MLP neurons of a small language model. Each row is named by its layer, matrix (up: input weights) and neuron, and shows model dimensions 0-127. Each number is 500 + 40 x the weight over its row's rms, rounded and kept within 0 to 999. Numbers have three digits each.
Before each neuron's rows, "fires on" lists the tokens most often at its 100 highest values on Wikipedia text that the model never trained on.

fires on: "ri", "it", "li", "os"
L9.up347:523478474542474485433450465503475518499495502488514481545491517457539485494517490582482478489523562484486490534459535512526511457471583531496441549524442536517495495497494495520502469456525451487517567549497487546532516427563445440428471416576565435516449478520451553509521481505461463493552520462534508534539494603438518474494489505457482541495487433480439483535470516439517458469470

fires on: "ally", "s", "y", "an", "ly", "n"
L4.up183:513547493541439595559552503494475430511532514477448497578486515454471488457458466552541546457569429433561477463495607444493489515458510453456439589536393484492498488487508588584496493438499528469475507499548552424505471462416536547546508471546486494487526485464515489497498451444519482416507477512507462521480531476532470474529515538596451530466514413473550483554533480448500492506526

fires on: "i", "it", " a", "ri", "w"
L18.up327:479538546497470492491508468418450538475509571530528446534527559511540550612552483503431529500507517477498499543495548511446521414529529485476420566470506510530483473485553513471536481465535457476475471478492458515521463449542545491523495413577530459431458493510476576471520505467446516487460507454559468491487506480437509451412446504487500519459461490555527473449541487525456508481542

fires on: "g", "er", "u", "n", "-", "t"
L16.up124:476556440478399472484482458496544462486566460473490445447517495496497446523496508486505542526545600524487533579589505501414489491503439468451479476525511494513511463501555451530430515498554466497523418543522527483466510477462512557592584473550528513481504490547534530456469451449504549453455544525469447483488492568519548508521493494481446447541496523524570576602533442549529521504524

fires on: "il", " public", "mp", " Char"
L4.up466:500519492571473515463489445570429512507571482485540491545449562463445493476451488485571495515507513504468564544550519547446482514475510502513593421460548552525450504528513558496529482518542502524523477566437487493532497475534431530517528490395549553510506520458501540517505444499507479548488531494510531453491520423469481424439534470484566548479471503441470513439559483460497528524540

fires on: "mp", "pp", "e", " Char", "History", "to"
L5.up493:549514510460466494511535429548457501527514582443527443489543505448481482464522493524604492518471477538464565431477489528461485497457491514557512447496552487496481581546560510489484500519545515568476507611483555547496486438583403508520467555496502489481514439475491486493484546502532522517488495471508552516445502495533488477514614517491476532484484471408479524440502422503501495453477

fires on: " de", " (", "er", "-", "{"
L18.up138:523506482476413496467463432483490498483542444479486525515504481490496494479467554479553471516495497559559433545477498504441477496514469487392451449547504523506454476472549483529549614509436459507548453486517517558489537532356505469526507475453490464570460517542542514479503432521614538523524550544480572505483477500551564468460491478496480515507482539535453497548501492497518492450526

fires on: "n", "um", "min", "un", "pt"
L8.up476:533424474542530470478489599529500449478502519513509566497488489565509541453496517476469456496514488506533484473542529544535475570480537448483517480533479543477495495450461459493470479447467524489521463502476494525518451505492507555499560518480541609475513485501470434388461427608497472455381446498519445465469484502535451550578511519530479546537526458485541494504531502562521500550454

fires on: "il", "mp", "op", "p", "im"
L9.up164:515453605547524506505484479554451521494543520572460529535479526513522427487491514449487468558470528472492491487510538468486544473428547456457585482510558526378499569517517608516492525490469507495546463556429540465533475482534479463508526445480535523454518500504508501466508458569411484444540528507508513452492447447476338488444509549517545539548520530527504462454550587519483528552533

fires on: " he", "c", " He", "em", " was", "=="
L19.up259:521518483556474462529545557496452521544580501441428568453449518539434486497503513559533532457474382507537504455491507464523550481503514518396501538510447429565537502519545535508490563476547464445544511428479538481525507486508510518515536469545485453508429463511490542537489498451453464454543487533471500489505530525525538494468474553525507492534475434468450463426552425491513436532503

fires on: " dis", "---|---|---|---|", "|---|---|", " multi", "ر"
L2.up7:515460399473503501480496514534469466515550480540520496434525483467509508454543625503468506497492460516482508514509453530440356478478525488461508463495539458506480483450508455429511519490547520530509560468555421506499533528514457536534539563410468530501416530532515414480534549534491520542483504485428500491417571540490453501497472486554508462531506512506525520525519464509459524538457

fires on: "---|---|---|---|", "|", "|---|---|", " Kingdom", "History", " Republic"
L2.up473:540503411451504490517481476516439415551538528571471534505569521460478437475526543487464505483531476627486524456518426502474480497483498445577519485486484457509499500484529453434520444501537469497420507560533450503485498494571471572553443560516489497567512463499525424503504503538581585499534496500465494500410555549454497521478515483468492497443425466527497442484525488491535571537478

fires on: "e", "de", "ma", "n"
L9.up64:546531486474479456510513591525510460491498468466532503525458448455528509485523504469562472546519537511552516490557489554436588471503519536545460479565468520528473554496486516486510513465510424452500506450508526493456452442515408509449476463484516528522494513504503333573480523555502504483507550489503540484425550552548585466456544481497423425473586468541497509542479503473485536409494

fires on: " (", "-", "s"
L15.up329:575490460463542475463449481404542484472540434473445524496487514586495498456506487479484522541532542554603547539494517543509477532476458485419483474494500514490482503444547554562492525468509463472556504527470438508511451460474453582460472493497561513537533535576570534545468487468542550511523538527564564515541457539493541522447423457478470519528476469468512540565482529461465471518489

fires on: "e", "n", "te", "que", "ni", "re"
L7.up97:496525523553480493487553535569484505473494549468551433465444460431516569513516398470504485501505453454459489524559614535454533499540458500523462534471471582520519504551507492563533533480457418540491541462411550504522490486450495541396529463532518471523465514529519443504467513569520477542509502547516524494438537555533485477454483487495503444489590454509545432517530450447471535475510

fires on: "n", "-"
L5.up237:496466493522465498420546476522467540466542453481523539565500494520473554533519505561443462415541521470504513422548534500484512508519481479498497437522439514475544423427516572508509463401465477525473471538493517426541521490515468596539564487477529487506526550495502492436535481501521462392445460556489448484504521476521524478605457549548497538515469476519434536513532528474505526490564

fires on: "val", "---|---|---|---|", " Total", "|---|---|", " not"
L2.up385:555513427398510525480528529510440429514513527608490515523521512450509450499477581435509522492493507596482534497473460435503472515456505501531497493488561447503489451456418492431503427479467530577498508463520482471431507510541487439536468508512531485530468508519517418494511493550494550570492500460497484506443532497446489513483536523539570436525504425554525504477563531459460536471484